Weights of a small transformer language model.
Size: width 320, MLP 832 SwiGLU.
MLP neurons of a small language model. Each row is named by its layer, matrix (gate and up: input weights) and neuron, and shows model dimensions 128-191. Each number is 50 + 12 x the weight over its row's rms, rounded and kept within 0 to 99. A neuron's up and down rows have the sign that makes its largest values positive.
After each neuron's rows, "fires in" lists the words (lower case) most often at its 100 highest values on Wikipedia text that the model never trained on. A number after a token or word is its count.

L3.gate584:44 61 37 60 54 58 68 49 59 52 49 30 64 50 50 45 55 73 42 47 44 48 51 44 57 39 60 34 46 35 58 70 38 68 60 32 60 50 51 57 46 29 58 62 28 45 25 48 37 47 62 39 54 64 56 44 63 50 69 40 48 59 40 66
L3.up584:36 48 33 57 74 45 63 51 52 49 55 51 47 53 40 57 51 51 40 64 65 46 32 42 55 32 44 40 61 47 55 54 64 52 58 73 43 45 28 45 86 61 37 57 53 74 28 50 58 43 49 78 57 40 64 46 42 38 28 53 63 44 57 43
fires in: "on" 71, "off" 8, "onto" 5

L3.gate623:34 58 77 38 65 54 70 50 56 46 50 39 62 35 64 72 62 87 78 56 46 50 44 60 52 39 46 69 53 40 63 56 59 46 61 48 80 58 63 69 32 39 46 46 28 50 68 49 43 41 62 46 45 52 61 72 49 60 49 68 57 40 33 46
L3.up623:44 53 51 55 57 48 43 44 44 52 28 48 50 32 49 78 44 50 61 55 58 48 44 43 53 25 62 61 67 54 53 51 41 35 36 54 46 35 34 55 56 57 47 55 49 52 59 27 44 48 53 48 52 52 54 47 22 43 61 46 36 56 46 64
fires in: "early" 25, "late" 7, "husband" 6, "rhythm" 4, "horse" 4, "biography" 4

L3.gate601:37 57 54 50 48 59 38 40 48 53 55 46 60 60 57 44 76 68 39 57 41 27 63 61 48 32 67 43 38 54 41 79 61 42 55 50 41 51 44 47 59 57 38 43 38 44 64 57 50 49 43 43 46 48 32 77 35 52 46 58 56 40 35 45
L3.up601:53 39 41 70 55 63 48 50 52 61 49 42 29 41 34 37 48 35 45 53 65 50 66 65 46 53 46 40 56 44 32 59 43 43 43 28 42 70 53 36 93 71 52 27 60 37 43 53 51 24 49 56 49 68 34 48 46 73 50 21 43 51 51 55
fires in: "one" 79, "none" 4

L3.gate174:54 36 31 60 61 54 53 51 77 49 69 43 55 49 64 59 57 54 61 36 60 25 27 37 52 67 36 61 53 38 55 51 70 28 40 46 49 50 40 33 46 48 70 67 60 56 62 61 33 59 56 49 43 44 65 40 59 52 60 35 50 59 41 55
L3.up174:34 45 46 51 50 34 55 65 28 57 61 53 34 41 52 73 39 48 39 53 48 50 42 31 54 46 53 44 50 68 31 45 30 53 51 42 19 59 39 20 50 66 45 48 49 62 50 62 74 45 75 50 77 41 52 47 46 64 24 33 31 48 69 45
fires in: "city" 28, "town" 21, "dover" 4, "township" 4, "county" 4

L3.gate482:41 48 45 55 45 47 58 68 64 78 44 31 46 46 35 62 41 43 58 46 53 53 56 63 67 53 63 60 50 68 52 56 31 41 34 38 76 39 65 55 43 53 65 58 67 45 87 45 57 56 42 52 19 44 53 56 23 35 61 42 48 58 46 42
L3.up482:55 62 60 38 44 72 43 46 36 55 49 29 47 51 68 40 59 49 48 40 42 59 52 31 58 51 56 31 44 61 60 31 50 59 66 62 57 54 39 36 54 60 65 56 40 44 51 24 53 64 47 37 50 67 54 70 63 49 50 56 50 66 61 49
fires in: "her" 23, "his" 13, "not" 11, "him" 10, "himself" 7, "that" 4

L4.gate447:41 53 47 55 58 50 55 45 53 50 71 46 43 77 39 70 56 57 43 44 57 40 32 34 51 40 85 51 34 24 29 63 61 45 43 74 56 65 46 23 62 58 64 35 43 47 41 43 32 51 40 54 61 42 32 50 52 36 51 44 63 36 36 47
L4.up447:62 58 53 54 64 63 53 60 41 54 65 40 65 63 74 61 38 61 40 59 60 61 39 41 51 78 58 45 35 69 34 65 53 49 59 53 54 52 75 53 61 23 41 49 58 44 63 52 42 70 55 54 63 48 59 46 59 54 40 47 76 55 46 32
fires in: "city" 30, "town" 22, "township" 5, "area" 4

L6.gate712:59 56 59 56 35 49 54 56 53 60 48 26 42 79 32 16 45 63 48 59 62 41 68 57 46 41 41 41 54 72 43 44 56 55 69 59 56 51 51 34 48 44 56 62 49 12 57 85 44 28 45 49 47 57 44 76 27 34 59 41 42 47 40 48
L6.up712:55 57 43 49 35 27 59 60 56 57 42 59 57 64 51 40 53 48 61 42 62 54 44 45 65 50 62 61 31 73 55 40 65 67 56 50 50 70 39 81 67 31 65 54 43 59 73 51 57 42 50 34 48 67 49 58 44 49 48 51 23 51 49 64
fires in: "a" 85

L3.gate225:29 69 50 26 58 27 34 51 54 42 56 44 68 47 60 46 39 49 43 36 45 52 38 60 61 33 49 47 45 62 64 52 49 39 37 64 59 62 39 44 48 24 60 44 34 57 28 42 69 62 70 38 56 68 42 48 44 45 57 54 41 54 50 53
L3.up225:37 78 43 76 63 74 48 56 79 29 44 51 46 76 54 47 53 70 37 71 49 60 46 40 63 68 48 47 44 54 43 34 63 63 51 49 60 33 41 59 41 54 58 09 55 55 60 72 32 52 49 33 42 30 50 60 49 47 41 56 52 64 36 41
fires in: "have" 39, "had" 19, "has" 8, "having" 7

L6.gate662:60 56 60 68 48 51 44 45 59 50 60 42 52 39 65 42 54 71 45 47 44 60 47 41 57 51 62 62 42 54 54 86 55 59 55 55 35 67 55 83 31 35 62 55 57 55 63 49 59 50 54 50 68 63 63 48 53 61 51 63 44 51 51 60
L6.up662:32 49 79 55 90 37 36 47 62 66 38 42 46 44 47 49 83 56 65 40 39 48 49 46 47 40 36 70 25 55 63 56 40 41 75 64 37 65 71 64 54 60 47 73 53 65 40 55 61 53 70 60 58 62 65 41 31 71 66 63 70 55 64 73
fires in: "east" 16, "north" 14, "west" 11, "south" 11

L4.gate565:58 43 51 39 53 49 40 67 60 44 30 43 61 66 43 78 34 45 54 49 60 46 53 70 48 48 40 31 53 36 58 48 51 58 60 43 47 60 40 63 55 47 48 75 54 30 59 42 49 62 45 54 57 61 55 64 42 34 61 45 44 70 38 44
L4.up565:67 36 54 45 37 57 54 35 61 54 39 08 46 46 59 35 67 42 52 45 49 55 70 25 65 46 70 28 40 39 67 64 56 35 62 58 58 58 54 64 47 53 31 62 46 61 36 56 22 47 34 44 64 56 69 48 39 48 49 45 50 55 47 75
fires in: "her" 58, "him" 14, "finds" 4

L8.gate283:61 28 57 70 37 69 55 76 58 52 35 56 41 39 63 31 30 66 45 66 49 53 55 59 53 60 59 63 50 44 40 66 47 67 50 45 43 54 47 61 46 65 39 48 42 54 47 49 32 53 46 35 60 43 38 57 32 28 71 73 34 60 34 21
L8.up283:55 52 41 66 41 62 58 54 31 50 47 47 40 51 53 40 40 28 49 51 49 47 42 87 30 38 42 39 56 44 59 42 53 64 53 43 41 72 48 53 50 35 16 51 22 52 56 34 67 35 37 44 28 42 63 60 53 42 76 45 71 57 50 50
fires in: "at" 70, "from" 9

L6.gate410:54 57 18 43 52 50 40 31 53 72 51 47 36 61 35 42 58 71 63 39 39 33 60 32 45 52 68 55 63 63 21 61 42 59 52 40 43 46 52 54 36 54 49 71 38 49 56 40 42 51 34 38 36 55 36 61 45 58 66 44 52 35 35 50
L6.up410:43 44 43 49 56 25 72 38 52 39 52 49 60 49 62 38 59 48 49 44 41 36 52 43 33 43 46 58 37 48 55 31 40 18 51 40 43 40 58 54 40 49 42 42 55 62 70 58 47 38 45 59 52 57 30 62 41 57 71 47 46 31 48 47
fires in: "one" 64, "each" 8, "per" 5

L3.gate222:54 44 53 65 44 63 55 60 44 64 46 55 59 73 48 34 43 65 35 58 59 58 49 49 40 34 26 33 52 42 56 50 52 45 38 42 57 73 37 52 43 57 63 39 22 38 53 37 36 55 52 47 60 43 64 83 38 59 49 51 49 43 55 42
L3.up222:63 58 60 41 52 70 62 59 30 29 30 52 32 49 57 34 50 38 61 62 53 54 70 49 50 39 52 43 39 64 46 56 33 48 40 48 46 38 53 55 65 49 21 27 47 64 51 56 53 73 37 43 58 57 54 41 44 27 53 42 43 42 45 49
fires in: "only" 30, "any" 11, "every" 9, "are" 8

L3.gate421:40 65 57 53 48 26 50 41 57 59 72 48 52 47 46 40 44 62 52 61 65 52 65 52 62 45 39 51 38 39 49 33 62 54 43 60 49 72 54 32 52 62 50 42 44 67 35 52 39 50 52 40 37 57 24 63 53 53 19 53 33 32 43 46
L3.up421:48 31 26 49 70 49 38 27 44 56 36 46 49 59 64 44 31 52 53 62 43 41 54 61 60 48 43 49 49 57 44 61 42 59 50 38 51 62 42 48 53 70 42 21 44 67 59 43 54 38 47 52 38 64 71 45 36 65 60 45 60 55 67 35
fires in: "has" 41, "have" 37, "had" 18

L4.gate339:21 54 66 44 27 76 60 46 42 70 33 44 44 43 38 50 47 49 66 52 43 43 56 59 47 55 68 41 56 52 63 61 39 49 45 82 53 48 50 38 71 79 56 39 45 62 53 60 66 26 54 42 33 52 67 61 57 42 40 68 44 33 32 55
L4.up339:24 72 47 37 59 55 58 47 42 51 52 45 30 40 46 55 41 49 46 45 62 45 55 52 32 47 44 26 43 73 50 45 40 68 66 65 61 58 46 65 46 49 45 40 55 36 56 45 46 66 59 61 45 37 67 47 55 69 52 58 44 45 49 44
fires in: "can" 35, "would" 23, "may" 12, "could" 10, "will" 8, "should" 4

L4.gate222:31 54 55 56 39 62 41 80 72 36 29 24 33 53 11 37 66 54 26 60 43 57 29 51 57 61 62 86 41 48 66 54 48 52 48 61 64 50 61 52 44 38 57 58 70 34 38 51 57 40 44 57 73 59 50 37 29 33 50 52 47 55 33 35
L4.up222:77 58 40 70 47 55 73 46 39 63 61 44 38 34 54 51 67 44 45 53 57 45 55 43 43 37 65 52 62 52 55 64 44 51 60 66 54 53 38 57 64 43 42 65 46 56 54 39 44 40 49 44 50 42 67 63 48 25 66 37 37 52 41 50
fires in: "to" 24, "al" 13, "almost" 9, "despite" 6

L8.gate390:51 64 35 59 27 49 51 58 40 77 36 39 52 61 75 28 63 63 64 52 40 32 39 60 43 37 50 43 30 58 56 45 51 61 67 51 53 51 55 38 47 71 38 48 19 43 27 53 46 49 49 43 62 43 44 35 59 42 60 60 48 65 37 59
L8.up390:56 79 37 56 28 36 53 37 53 64 59 57 48 38 67 48 31 57 36 48 37 43 68 73 57 26 28 55 36 67 65 64 50 58 43 50 30 51 46 30 56 61 37 48 36 55 28 46 56 28 53 37 39 35 66 50 46 47 44 41 39 45 48 52
fires in: "at" 55, "under" 16, "over" 4

L8.gate100:33 71 36 58 48 48 43 61 61 57 44 43 39 55 53 39 54 56 65 70 55 52 67 60 60 37 48 49 24 42 61 66 43 56 55 46 27 44 58 69 59 67 46 37 39 50 59 50 65 48 47 39 50 47 49 63 35 25 52 63 57 46 45 35
L8.up100:42 34 43 56 59 67 47 59 44 46 58 47 52 57 61 29 61 56 59 48 69 36 66 65 61 67 63 31 61 49 52 59 54 44 34 78 39 51 31 69 63 55 70 46 49 44 70 48 44 41 55 28 47 33 52 69 61 46 49 36 52 39 59 49
fires in: "a" 86

L6.gate631:49 51 24 57 29 33 77 29 47 46 34 44 59 18 44 42 36 64 42 56 44 26 58 52 51 44 45 54 51 56 51 46 35 50 51 44 47 52 47 39 60 65 40 44 31 58 40 55 49 60 57 52 66 52 72 31 56 44 49 48 26 43 50 70
L6.up631:42 37 53 49 37 54 55 38 53 50 33 28 61 67 36 63 38 41 38 47 41 41 56 61 61 29 44 39 60 63 42 55 54 70 37 42 47 55 36 34 50 73 44 51 57 67 46 41 32 31 31 59 61 34 60 43 57 67 40 74 46 45 45 54
fires in: "on" 46, "began" 4

L8.gate266:47 50 44 54 68 70 53 55 61 25 46 42 56 46 57 69 59 65 33 42 75 63 46 49 70 38 37 35 50 51 63 41 55 58 49 24 45 86 65 51 51 60 53 49 57 35 36 51 68 44 35 30 24 41 57 50 70 43 37 41 51 51 48 37
L8.up266:35 60 51 55 47 64 36 58 71 41 37 54 42 48 45 45 34 57 31 61 59 53 47 58 53 53 49 40 23 54 54 45 84 43 50 43 40 65 57 56 63 60 44 40 41 39 38 73 50 57 52 47 53 55 54 38 41 28 19 63 50 53 79 43
fires in: "had" 20, "and" 12, "have" 8, "has" 7, "having" 5, "once" 5

L3.gate442:57 48 42 62 45 58 55 49 51 59 46 40 61 28 39 71 53 45 53 51 41 50 39 49 56 42 70 60 58 40 67 69 46 29 66 43 52 47 56 53 15 49 53 49 62 35 71 38 62 47 43 49 51 55 37 61 48 49 58 41 46 48 34 49
L3.up442:47 41 39 38 26 65 57 63 64 56 61 46 28 51 45 40 65 33 59 53 28 52 38 52 48 44 38 65 63 38 70 61 54 46 55 51 26 42 69 63 74 49 54 51 47 36 41 72 45 69 43 49 53 58 50 49 39 33 47 50 54 38 37 51
fires in: "north" 24, "south" 7, "valley" 6, "bridge" 5, "castle" 4, "northwest" 4